From a checkpoint of a small transformer trained on Wikipedia.
Training: a variant of Muon for these matrices, 619M tokens, 4721 steps.
MLP neurons of a small language model. Each row is named by its layer, matrix (gate and up: input weights; down: output weights) and neuron, and shows model dimensions 16-207. Each number is 500 + 25 x the weight over its row's rms, rounded and kept within 0 to 999. Numbers have three digits each. A neuron's up and down rows have the sign that makes its largest values positive.
A block is one neuron, or neurons of one layer that tend to fire together. After each block is what it responds to, as a language model described it from the Wikipedia text at the highest values.

L4.gate165:494521531505540499458467529494504517478485517499508530464496486502537535485480517481489492479505509496497503514516496505483488521466512487473489490514488502456511471556511490481501506505461515526482479503457536506524480484512544493493515521487535490497441490468471469494517540511503539501469478499478532501503468512516499489476478474511496524514460520522524494505476455486475513542458494497537507497476441508486532529503475513448521491487475493511463501556435497497523438445524533534521439501463424485460446474470469489554568477526532512562506491497473515499461507462481498437
L4.up165:515512530492532497456489521491554505479488491491492504505461488506504517490514529511510468497500497484541477481562541510493502512438468510474499484515509527503504462515494497497472547479488520518477509515492545516512469512534495455523547476483500511547456491486512459485506548492462519512468470473462535520482466543508496486485505473510534490506535523517516519517454469499493507547482475496455505473521435503488496512491506491508548527487466486517498489516447523538498470453528491522505477492501464491476482472524500480509553487509522501522542492544458519489457499532512518510
L4.down165:522459495535527477485494498491526454466464485497464479570470509455549507487517514506523533532477488475526474465521536499477542553476472497512529441527516496529497462475426481506477513541514496471489525457547510472488498516485477483515534505516461527526487500512548490515509486487433456526511533498514507521516498550517521486504521486488494448500520520505508524506503504508461501494506532480458520501481469518501511470480554501519490500493460468485490509452527492515484520538531485471496537509536520511503511539542477519465490513463504516496535471516512532504497474522494504553
L4.gate332:488506490506490476510524483501510503504503499545534509491523477543523507465468499493523509503498456493507539473516513576546508538489488488515511497513473470524478515466488491506474492542464481498498559516462543516516466498518443514504529456517493500525486494530477482469492512513459489514472536459503494496486495493535494473491523464496532467495534493551495502468514478512491483527497433484483531476528490539545524523472484529526523512516527530556509557518454435520527476437503497486461481525527496518478507464495526472528505513546475517519496541495471506501515522468550518539
L4.up332:504506493499495456422505488463473508494484515488503522487492459459482459486495501492459534477531486517515523516534496496497511497497534521477497499467477535527500541515509526498502449467491502508489521540492490475464501489464516478438510476523492550523532494561534510498492473518553519526498517526490554486503488521486478494508449439508542470516482518491525530514504556446485497507494532511506491489540499536499534494448515468495492473502506489502481499530478512505513476489492516504446479442526494511526478499493529487504484481524479524493529518507533479499514478545495489487
L4.down332:555489482504482472497526506532528526487540484469513538497480477511501514478532509486517507512514526497482456514433507468500475542538492462504544507550440468509511464527491494503520523491514531514501528448498517486526509512478512491480498493461509446523478533494487511537505487530506507468543490497476463492487529505458504515446537517562470482470501507495491498532503507547461508485533470496486502460518521493495522485471533475503488504475497489453500487477519478551503503530494456522498510533489489501487488532485503587503502500427486502513458470490532534497498500494493488449
L4.gate346:509529527528476441510508500505467516480462499531504519444507498473502541514487503548500520515520488527479480494527483499476446514509520534493471476516508523478511491477494513499463478508505463514521529489518538519508497497464513488513524488516525490487510503489490519505519484506542526463554493493538494492519498480565490508450505514486467505516550506553535517483528521499468467521448525494467530510522492501449530501512511519548493497507505538556533476518443468492423465517533499520461441488480466499511522527504503518479529535491530516522473495537492526488479501477478476574
L4.up346:494492514493488499503468445477497485544481469514562499500473505549465535474440485515505489502559528482527495492534504488468482492489522519509489516475475439484473488484509558476568500517523524535519498507549480496443498520544490475474480498497490524495525441502483495502534530511503517509476511532509532520506460466486567515496559502531490526529482562550474528464527499438481527511477492478513520484500497500452500523517521506440512543504511539517478502500492467523546485489525482507490470488551477510493465488504460517500502488509488500485499499489481491497510507509478491495
L4.down346:521477494490484499488506513554462474468480495497440493504502484509509515497524519514512506503500470532494467512506529488524496530502549454504475480510498520478511485484484491487495539495506517527498517519510462500491457497509552522519572517487549490483526527470487502456476533513450508428515539476492511495506536508516544488454474497511500487484502508545470499542526559467502495509475515511467538476540476520520525528432468530538466513478511505500531461447501509548499448492522550499521512491516515536537519491517498516479514516479488483515502453517461479511532530445485484487
L4.gate393:539449521489513496513510486471524540518492465540481483545482478523495474499543541472528547538492517527487478461537482530513467509435496539474518524531505514497482459559508513555521496505518501486531498515504535463510543509525525537518493551467469527469507485444463493498504529497488523445462502501506512484476517497526529515477488482514494489521475528501505478458478493493532481523476489497509501478498504502524469471479490499498499511503477520497498463471471485521511477506515534563463482470515472521527504497495507473509528519485467510529534522514489502519467519465459484478
L4.up393:508456492506516465489467491450492519478515471491459499492494510555511477493516482479516565529525493487493492475488511506523449522482458503490533489496523535520516493511470515489498512514476523479496492459509487485510522544472508518482501532494487466471466478447466487527539513485472472472490526514489508510533521513568532508447539503481491481497498485504491520503490509486529528496504471496510516512487492525502537476438500506482440480487452504525510439534510522444513495465491550524461520506502482499517555510479493509459515478471504468484536530523533469499472532470483516526
L4.down393:511503502498487475552500522494509526496487513470491527496489484505483490466518484536496546482503538492495492492500530498530485520468524457496495500482517538530490523483526518531497478542519504533496478519466522472513477481523510506527465469489510474505501466439530478491485512510492490534516504455514446509496522528514489510510507479498531493523499531480506485516525478495486518508517514512519475517517511482487497481530508511524495474501506496461493468509515512532498507536470452485530512477487528467492526495471520490485504480498464476466521538536524482546444474462468505472
Military rank title endings

L7.gate1166:483496462534556545496508500493532526530531449512487480539500503462507489502504521487510476472444493532512464476471505554502437544502559476486486528539562462495531513493530519481470489445480513511479527536499471473491461493522503504529464533502507492553513479533533548495510537529503502458516507492491520486482491464550500507507463475510504534496478470471477489476481514491523460497516517457563471521501507479503510533485446530539487535494491476498509552498482485454473495497518472523496484470520460507482473496490511517503501496508497469470530448497520501487456523502474491510
L7.up1166:520542498525472454481434461516470513530526489500547485537489505529460511493522513530523497520457485541473439484444517509510517470480449434494558492530520496502518504485484511502511524464475483525516534519521490526478519522456502460500453535512526514503480493461534518510530482478473512515530456533512495508511477493499499473518503506495474502522490496489488508492471484486531527522533477507518511476458437522537494517492527480489469507501512468495511545527513495544486489499494503513517499493482526523485504460465481518495530445485526450478467505456453492503541492488486515516
L7.down1166:517483518479545501494437423475458491508519484508498498510474533533535488479541555487491516497489485473529496523503534507475493496479482543527493515493498524525501470556482501488444496477474474519499473532482486530491499534473493473481487460472566481511499533486496516484502497484471503532508500414472503506528479473498491519494539501459497489512503451504495529483455518508515496485479498499543480484510489491488456487558496525515467494507444507514478500511501524508483524520519479449533491531486477517496493480523492512466508493472520480522505524506483513518504525561526557508
L7.gate1226:475513541520513496494546514470545470505486504510560533514452534550493538503496507489513483527486446521449503498466480517534516521489483480528483485489514477521532505517465521498468515465495484496480472517535454478525505503481548505503510490503500501495517488505495449467577501523531474531515514512494551479506504502492464543515511502493522473439480497549501497489489491492524533485471492453486472528513484459544481505542495476554526471547493513511478505512491554497475459472472465510506505533516462526508488542502505495493502500530474493475479480478507521479482513521495475467
L7.up1226:507505486505460498533491526498505529496514504484501511457485544511521476517508487515494505507507481533457476532459497524466483514443494485485465486515486516456536496466487478492520524514489503475519488470446516500486482453517477496485491485468533518469457516473447476519499512452462523535519499496488496501515447491462490475498542494496547523552471538523527491484532455558499472480493510503496495446506434534463490529526495528473474550506465485482490502517521484526504504524496535483515497530520529506499492451507480514460508530498482521500473526524504522531565471476478509486
L7.down1226:512488562514502515513490500498516509454505478489498493485509474508520493510508456511512495543504492464530484538487475491506518546525463496496575521542493493511509492545502531476582507521486480482534486531532505508504480484483499500485467464489492501528522504545510502500512490522489503471497542538521513495504513458482522506548497494517503509492505505503480486478508515537533501496501477506456493481522507490534498533487521467520502516552484539467555464535522471501491542480499460480483461535508528458478505464536535517535502456479526496542500525480456543500523469519493497485
L7.gate1281:496453511506508525455506500490493511518514487494479523485491496494490504509473519520478443496491545506474493457478482492539511524503497506467487460552472511496549486489488523475506496524484500494515476517528491492487516478503518491522503493508480514490523496581499491529512479491500424487481519501521511519555465482484513513532509502480485521530448533547469475516504450501475525555463506520524499532499452449515521515493512496504499472458490512519495519554498470533513520546515526531515464474517516489482500492508503449489487471477524481541499491539491497513479492531483491483
L7.up1281:536489442560504510481458538500474541505496502541483541525481449444479475488475478502524485496503489487473537501492469502514507519512503464516503451510496509484504510505492487499487520534432514528488497529503499478529478493513499468491502537533476497487488464500481496500496490482520485511486474506478491547539486499476494518495471494489513509505517544539541539495563503479522480444525526476506495494503461485496477464473469516509489509501499518505484545552480482506529466503541467449498467475478460488501514481477461469474520509518528514525491530520422513455459517460486500507
L7.down1281:542447509515507492476476468504496511524521512529516501555541482461514509553529507541522481452486503496572514515484524550482515488469524467481474516496511467448530491513460468522523512493455527514489477505488526531490551479497472463484529459490517525543514540426508476541494473531465484516489432490515460522509475486476474557459453511544505483533500536523560516501483505467480507480508477467476485449500494517487525507555522485505499487567511517478518532480494523513507517519529469538496499571458466488459524503505468424503526485519502470482465539508488514509497501480500469495
L7.gate2289:502495497518487508474497487520511521525491513456507507499503543566477549558472506543491478502501456454473500539495490544478472523429518515509511493497545485475538500472529507520533474502504502491546488484451491510499464523499542531495513472495518484499506492468474472469518528516545493525519443511508523516513510492498526484468490501526471521506501481504484472494523499489513496492520510444505530488471436487521520506482485511532497466490498538478484452547470470526521509480546465475492463466506467470492509491521522480478520510469518513522512494524538509491510505473522469492
L7.up2289:521484521520463526498455523492476484560483476489518477517472509523497505510488541456501464460487502481455514517489456498485506521509498501464481507481491519477498497550518532506513488486498462492558532518517525466526488506500574492505495529470517531489478507445471521500484465480538507460487497484554501500521528516437516481483477489537450531510523488490537500486485456519518489550523479456505541457501457512522504508504488534505496529518506535524491509507536507521560472507485481479543534480498487472497520450506477483471557472527522523489503547459494492524500473489532497528
L7.down2289:536480529480503498509485520504470513488517485517514457524520502500494517535509476585521509456473528505488488490486465481547501510515459574457522502496489483506465507527465504456495500502513507526507486502493506490504508530487497536522494487485496478483518494523502505481489509505503533523494496496491486560527502521486529522503444474443446483499521518489473492518518518560490509498501516523492468495493490495482539538530501449496523525478541469509520495466501519551515485499492476477502485494467476504468506499503500502528549534542465520488569499526559513544522521521496493537
Military rank and unit phrasing

L7.gate66:460498515503463506477461499529535477457472479497520482490487482490487498490531507486468525527507519532500558478539498501512488502512472469533530503522494513512471522443541481505471517550541481494507469469530453429476504521491497550502484488498468547491476474481474500548487454488480442515507493507511492487521454498502512470519479482531456494486513538491486497520492488525461522498512487486514512532514503486512517505491511513492513504488446499510524481483510478485502540487505516488464476571471503531528481543489516527483434548498458449494504501499509495541477491580515459501
L7.up66:497522487552493483500535497485584511504477525507558478482539513480510464529488514486486485530487467474499493478509519540476484480527481508512461520497520474519462524506537485488487537534501462497451531503498486459438498507519536491502521497494503488473512510499475502478498442486452471471494499527510489481537531491502496507480482531533477469504498511489512487478499469506510515526473506452475483550511532506542471496505490514477493517467541510493508460497498467532507515511457472516528521509474483462517485533493512489454505513481523507496473499489484466512507455497506523502
L7.down66:506509508474508464451482483528537460525493521497489486525496481533512509531505503495526479528484504502492483498495481520464534474497463507507514476569481468511475496525534481483524481512470492492505499498528470541512531495494485478432535464522499464489501499480481505531514501495474454555472506496538524498502486530495505498493501519505480452481467530490511492505528495510477492494520512446491505530480530483511488511476490500495484542492478497470488468479516466519513507517495527523504495486484473513456481497530507497529519493486514521461521521523521490475546502520460538502
L7.gate364:467494514492462500478468533547521527478488482531513509541476550469531459491503469512458517483504501448508533500484460473535448539514513453524487504476499528495461499504514509497441470514509542523464567543490526495492527519482510507508483454527480497481489456455446482488480490489497470462501470496499502486517527473469500523567485511497455512484507488474527547501456472535478516540462478505504484511489513465558517496497507484489508485462481492545517524469465523494441491488446499515497449495484523498487505514495507476499529513463482490487478465456519485491526461466517449462
L7.up364:504484481498502491508508526522508556540497459464508490493500488477512471533501497494504498532515489510478517487482480476475457517457474494532531498521484477561490495479509465509533499459511496470489499489515517491513537513461481495514512501500488450501471502471482490530471490502539485505473520510534532522495514488491547502463518486549534511469509469547493519459493457477490471410524476498479520486493543513494470508504544448537470504489487497506519472520500487490518513518537536496499460470516455470533521511501450458514487455479516474481497480511494505517495485531504497483
L7.down364:473478517491492481481500546510511494493521480485491457501522502509499478526506472471456493538547527538497460471484471508514507486490472531497534491527546504455505493492543478518471464500529490485484506533463548540504521485481459497506501501501434490522547484455515486491477476466495502490517536522508478520503499459512519513481489530480477503458494516526481523453521477505521473543487489501483418536516470522517514502512487483474494464486525550521514483485502508490509519556514505536511495508536475494494494486494502512470516501442500512544478497461485501503477504509470510503
L7.gate543:490483520509461527500508500515507514495489514477475543523493518496506488494526482512485500542513486491481454512470513512514494498528454485474517514506523550451460498444491471528475481441542462504524504462471537435461525540533417507478493534493509520482460525493507522531504498540488523458537468538506498502472506472445497495507515496523493533501511473470503486485508517497480533490521442514519545507455505526485497494500542461487529535488465482529523528491535493507469450488470491527505465502430502502493485483519493512519517511468495462535486507481501488472488525521443461457
L7.up543:515497498495504499506497514493529485517497468533506472470405494513509537503474452525530537537539493555505490525506483464494503512488479484530543506521517511545533522494499453509466490485493478469513482499495475488528515482532523512527465485525430502501456514496458513494508500506510506508494473468512504482491500503484529494495493491515531485479498495522542541484508547500526489508536492540522494523468529483473473484488526513486496543495520509547513494495557583533498537490531510511512502522490505537460481493487453455512494483475547479539552492477512499536489513489495483461
L7.down543:515497519507470503533493510503480519462499506458545520457518486482511547509493501523544565488526508544487486473440511532501511488497506517477492489485564494480494484485515459507470473493482484481480483488501489494451500509520444491463497460524461517493493456506465503468482470512471534462488507480493506507497500512521522545494495483499520455483486473495513512536435512511512515523467484481506495538444497482490525522502465489484474523559482486468490567476516517496496507537514459482500515481498477532464548512478550494519482505490490484490521486491490491490523500495498521488
L7.gate1951:501506498493495481487473494512525465500508515518511511498467499475483478541531492471538518498455550506517487434518550476515511528489482489513497498555494524516522488480498509525468538458523515466514501479503482504498502531490489501538491488523468484511487469482511468476506495500540496477535491498522503514516517486511534481516476520472516531462485519513499502493498501514471542475490505506486489507504531465490460517511460497501538506498464491509501485477491483492449504512502545466527467520517478483533492531496492467536477519448495472506455530465496542522519461530481505462
L7.up1951:490480485527557545515490496541550520465468451532493472505462505490536501495508535516474514467448486527472472490497458449516480534504493509477492508486516522533506470493525448508509495505532499527504491551527524478498497448501518476513533526547503534507543486484528485509508479569523516528516458530480487501505537477533475515485480488467474510470496516502523512516500507473522492465501482461462522498517510528507497457518529477498498534469545503485477539497521510510493491518495494475483515483496541489508496473453484497479503505510495550501448492499501491504513502475489499497
L7.down1951:481487445507465501501511465503522467521499535441509507527548493503479551484473444504500446483495495515474473473502475500502530483504468490493540482455450486494479508546487513502552494480517481489466476484503480472519505481478476507512490491543512489483511496466490527505478464471516470525509501530473499551481547543466495507528523528536524498485565485484530494517527475524495530498494499509486519463558483472516479493457463436499516491517474481518508505479485463507509557486527485497497508527499509507517475451524502541527515517527482477501493478499524537502457468533519448496
Also-known-as phrase starters

L2.gate227:489507489525501476492480532475525495512537477484527489463486526486527508452467537507491525471547486502507502484502504469477527496487527512497501471549513508476532491513523482521507522468462510451521490489484507509522473519506545516491507495537462434508448554465454503530547494500502500465496499479514463506506474526523507518488487557481471509522467487520478468546519495484465439531474485483506511462516543544505489468480510548511494536476521480473513468510444527467525502501513486458478473496489481485494484479485524495494514531481500482501445506500484480485472498531491505468
L2.up227:468530491522519449526502512549508517501466501476491521501508484495516523469485501520548516518501508497524492526479500510491493496504461519500450466500480459494462579476553503506451484521502439465507493493504460501521549522525528500538477502533497479519481527489506496514513489528500466512510482529469475508508495480500495483520495452438467493490510531511494520471507501534506506533500499496524552490487536501511531455483496494521465526478506489514498458513498493444527543506466450486493486543484524512507531461463502483507533514486539508533452507504475482501518455469489554477
L2.down227:492473444508501454524501490535503482532514520522461515563498521423492475484491513494560493512503505465510526510509508493512499458462475520469436509533504493487464548523511460550455503518528470506521483477500481461534547521526515534475515522525509483525506540521518508491483506568541451514475520474483499528500502503526457484523516507438477467495473498498460498491516483520485524494506506487491474502469528485496474472544489492449454532503478507460504465549525519476487503518456522508570487520522497531507533497492519465530513535518508497535472504494474496529475511483506498478
Speech and claim verbs

L2.gate1097:537531543493495459496500515497510495490508524514501477479508469521504511491493500501450481512504506467506477474510484507496496512490499478509487498480486481509509495506522517527537527510449478486476480470476505476482503502550489515523479485505508490488497522494500502498470493480484511480494482533505512538492522509517492448464503477511502525507529560496494545473520491460523500516534517509457508524486512504484513482459564508488523528460491548531518531481472486516491454461538523481531500519494494535534479515470518506525507485508490481514516491505487480476466555472472496527
L2.up1097:478545522477493475477487492489478485526523509458514491492535506449532530533480527439548486478505537505482498470482504508492522490500511487498511507509463492504526491484512550464485499478466539516516501507525514519506520494498458488529463507520497504498476561514493538490513510565511526454463512518516474493427570486525508500485561471468517499546485506471468480529476520500478556505492517497478493503515510503511513515497482515498514512517553498529512521491539513521492465453439459489513448508515522507516534504485530497524510529515509519504503509489475457518500538515481511495
L2.down1097:448471542512460487516517523514494443539529480435511500537524452486543480508479476498506495473489500493503531455477498505492502480500497476481509496542455492474500518481526551455492487510517504507517494548524516482500491469516488472524489530523501478502465508494525560482515502506511499465469487485555495520478495528497490513481536514517480484474480486490452478560512472550457498492488538485510516489523502507527470534551445502492498501513527500505484490521581492486566496482478489490514470517525532515527533469537528498500505504469487545472513497542461516538514478505479488474
Of after title nouns

L4.gate658:558455466511502536480503459513521498439475525489503473498534491479462477500520521467489489513483518486442463540464502480528437503511470510479458494498512500472514517499512499526517490466527472514467518518487549473518466490465524480475464536497486558500552473500507505537549515448512486491510534506533507515508543484511503504481502505533527529476513511509485500453507477515481473484506534459507478563538509482487442503491465495472521485507507524487492524450499515516499462524518524441504478502499428485515576505543463494486475491534506498491481488539457477519556458504513468497
L4.up658:503474512486567522533548488510507509525486523483492513529481484495537470448502493501514518519485531502534518497472465453528463503473502514440476539517472511551445490488539478478528501531479482530475512497549481482490468513439500503522514492535429504501488524522525462474527497503503488511475497502511481540543516499479488504514504535500509518491499503491502470498527512484495510499544527535536491515515539514503525506518522509492500504501494484503519490464464500489531523568476498488514481553519500552478523498498507494461467492466499523504512505524462447475494449489451477477
L4.down658:498511517505552500480529466474490524515485540501554503501460469517529483464473503501495479513487507500497514462479523524439487492480526497483530517505512487536463473477536533489492492533500556511511477435542452523523490501498463557514519475547467511534479483514490469502481488505450464538472502525493510505513511464456483489517520498512514489500535487521485499526502507514494503464485527537542517477466519497502518509483516535501485513504507484488505497480472496497502503489520476506531475519526541511497460514494527529467475520469496504522494508493492509505472496503480463505
L4.gate811:451493501465488459512524463512466454486503500534503476506520507447473456484491555428500489510517504531504520512474484508510471471483503510535476464503508498487495536504518519526528493522528499506519513503532503484513527487514488452490503509531470490466491487505464520503533507474496465537508478532497486545523423484461490522499499531542502516497521541544493502480510482489495464474462501523469516511489480545548527493504504515506482498542530516518461521491488478492498494512549529496514472529492440534513497475506504564515470493474495544499501474536483497524505466451510480507
L4.up811:478468544478462504500485478496539501480485496545530492505507498536511531518504521446482517518507513504505516525505482494534440456544519512498501504535507519477495552554506497527509524486516512496552477488496464519526530479490487483501521498533462470522484493501499504531483518460464494487525542510510501499504516523453528497519489512526536514488519534500509522501521483500504460476472493508484508497489513515478519534478510457475492495499523513514427485438518473492449491523475528479485499528509534470559513534512486501477485453513526528516492506495499497520481485493491523458
L4.down811:487524508443481537505489522513505490474488473482548509471476490512490493471509492513451501559497471520503463562515541534506481469522534482498498535502452493467514509541499509487530526508497524533510510496505465540494521504463497489539500482514493496517521523506500496513498479504484511485502462458466533502465527539503538453472490495521504480522475482508525479511554510525496472520458480523487479470484520471494501523492523469528542524478497496524456482463524503519481503538452514508492549464532544508515491495506460527487511497526509525494477490493536478488484507543537471485
L4.gate1242:521486503507511481506455509490507520544458510465494427502488510500490485513472480463549503499486512490515519451470468494528508447500533511510490500476480518494528482542517485493488476521522511485503504516469483494522503445506540457496499488516457521505500462496463478493491472508516496485516512525535493505520504496546497513474480518497455462531540442464465517470456511493489517467511476509457499522553509541536499554505506542529534469486514511510538475489528500504528482529550460479541506485531475486505470533485502510500508526554503463490480486496499492513540480509469468462
L4.up1242:493513471471527492545474500470552485505493480532527468527516480500510550462519500499524478481468474527470473444494528519477477513515504514492504499470443532512487488521487472544516520471483491489534519519496510495490458469521490485477514472461502531523498485475499512509524486525506486488551518500494444513542480483478525501488504457468543483490506528511479530487468494518521477507509501492471539449498504501485478505491439438455494513427509541458500484506506510534492488503498523490537523494481510524529507542474503529510520492508488472479504480526485533500521552476513509556
L4.down1242:495544487536479523523500464508478493469492513473494490531528490529479516511514522556449478519495470515513496486560465494513494516501538491529484498489498460513522513489535480528498502502476496480478482512504497487499505495497431527505520468458513451493490481485503507518507492491493491550492491462474474555504497479509507506510514500498443478476486521479504520504524491569497453499517491496520506504500506479493531461468518474503520495501510477512535505482526555511476490542422524490497509517471506493484499464504494484536504468518490544487536548541525498508451527550527517483
L4.gate2346:517505468517527497505520506507508513539516500521502502451535504476512524526501501488506499458512529471492502453508528496533456524504488519504463526504508490537521514503485488558501516500507458479493472496496486522519514514494529491507545485485477504497523492450485486456513521483503535518499505521522527460469470537538456483517524512500527499488488482492508511513464499463451483504539488501494526551488519454488485503525478503486492498545500522493481478526520472497467461519488480495495463508520449475514453470473484523494443493496508506488476534520501483489467485502512479505
L4.up2346:488507482461493485502486496521451544518535512507508470453471543495540500462513485502446484517482484451493501483506494458540500559511455514453531512468507492522518510515498516495447490514530450482518501499480467514530530514513478503498483518512499495508505499490502498518532482506469507499514436556510490462489466521526501477430476488547568532441515483472486539517489522437515475536545476491497484553527521506458491512471496516500455521509498464456489500499532523482479458466456548520490499507551489480529465517475507506504470462484518536495469519495520467551525499462499466496
L4.down2346:504481470491476500490472514505500524543528453476477469519483519513534477460474490501481494537464476524480450508513492469515529511470491466464576501462491488501487468502501533493464467526492488508501527492501528506525515518509464501501475531505489490489482464535484488540480484511479526495492451520521472519503481506492521499443484486544514522492526473486462511538519501460560504530496529495502487455544484506497512519453505517536490490485493477507516506506515515504473471455507524495476529546515517523507482551507493499513518522527444542504490499473536477548532525509540534423
Infobox field names